Part of a small language model's weights: width 512, vocabulary 29432.
MLP neurons of a small language model. Each row is named by its layer, matrix (down: output weights) and neuron, and shows model dimensions 341-511. Each number is 128 + 32 x the weight over its row's rms, rounded and kept within 0 to 255. Numbers have three digits each. A neuron's up and down rows have the sign that makes its largest values positive.
Before each neuron's rows is what it responds to, as a language model described it from the Wikipedia text at the highest values.

Participation/involvement words
L6.down898:154161155098151103087147123113103116104165111108111091089151167067116153151174146167114107084140160098084098097110123162128162145167108141154142150161177125171110151123182098112133159164130147065149151132087130152142104143083090077086136123195124155150057190097155121120079110093162107131124141155173132212107040111110143075141112137079121120074131141101109146190152167137098170111122064097064107160096164125065117136115097094119166147074138157116132122113137207101115084133151124071097113177127085164143101149104

Quantity-leading function words
L13.down1442:068140185148076111116103155119107116117052102152166059070168071131097118094152130119128146106098132145094105144167155088146153071141154127064153109140170099142090105149150064189128118121085159121127148115121089161125137102093116111126088097143160092151200044129138091176120168116152175149156166137100102190185206122126135135139153170108124111119156129144145125129161141115172149136155114142122136186078105123140122098100114127119051112097206121134102140070132162116052187073145163213156121157187123160172147120166

Auxiliary and clause-continuation words
L4.down1468:115102072109107098124113129073117122140142112086145114160190139072126135184187166181058121124071158135047079088145149195100096115150128119133161133119085148072127132132085098133125164119154091156133142085074113102116174134112134172123068157125113098110133132138140157165081076104138164117123056146121151168187129120133154133075124092156162182111108118082148172129110137155110141091127113172139125146100108129160166171083129069127176107184122155176128069116178145097129111177131104139150171148106122128145176057113

Subject pronoun, sequence adverbs
L6.down638:138134093106181091136145049146145105203134127070134132092178154128118200224117102158151107092124137126117141164095129133126101127075119159131154120085142105125162153099111108117153115168060181066092069093155082204126133129127132106136127090116157148059123161078145207135091139171177106069112127130136158144121151145065117135114118112183170202145114104168115158098120128087129089148159146112096137141137123131099109117100116120122148128182138133138156070081139104179129066117156136093155147094107157116117145099111

Preposition "as" in roles
L6.down284:117135097114115145096162133125129164076048121056127131045162147152105153145137119155132168082100116126182103157201189133152123082158113118116108153114139131100124158100077136161146141138128112123113145158137108124016122125115150174092071095087068198148098120117108115110119127150134166158125134101147139070161020119149138078150073090139160131123160155161129074155093145131145134140147140196135109171104120170142133128124100088142140149110095103114149084075131110111134106134117102109125104175136112174173147121137

Sequencing adverbs (then, also)
L4.down1454:152115074094135095157081134160110163154151100183149195136122089120109106122098106082155125156148118121143167155129164150118100039174083182152137124099128147142191069142098152159099147113093095120137146103067134186109099110176157209092101100121096136117115141147153124098068126167158152056130155110113075177148174186125140123089168095172107165121143127150130160095152147124097162108090100104146106176216164137155163134136143080168141157203159146114160128128131130130129118138114135167182139122110108124168149144099

Relational nouns before "of"
L4.down1248:149195150140165174090124157139062114152162143108132099141129142124089095094114183168142149127177161153175159110114137157053142105148111145132154114156124122133131169053135163102168074089182149065112129120158141144071118126132124114199095095126133112101112130090136137097118121120148101146152092204117119177032180108152097152137133149129115127149107160114113124203147110138149118133137181116082120135217135143094085148121107087139066139130170148172128142112183118067119114161116123102158138125124140125110075133141

Adverbs after coordinating "and"
L13.down607:131134098112163131129155096184133159140151136117113161176133149154098170108078107141138117117135116161127122145151131067148115120135149139141072102130164131150120150140136114157140151142113136111163122101139052137068127082151068148095158147120182091115111193127149084117191088093138091125104146190167230127162097110155169098118216114142130100165104148126079133154102155193127107178164122119139164138149149130159134126137090123078149131137168135155125099117094117117110122179119126111121227193082166110093118127167

Mid-word pieces, mixed
L4.down1050:147165081144079138109172131127146169151152139135131144123185156160166149144162166113183140156130131139131181059130146204192111118133053143161105155102121166151141122167111158121167148180099044107082113075170147137150128079112127153144102175144134114165155113122160110103148148127109151079109105161065161154123062126107152188122186129059132096121079142145134147147149182088157129116105133136149128120120148086127161134133163063114144106118130168168171076048154078122156127117156138145116123139168086083150168156144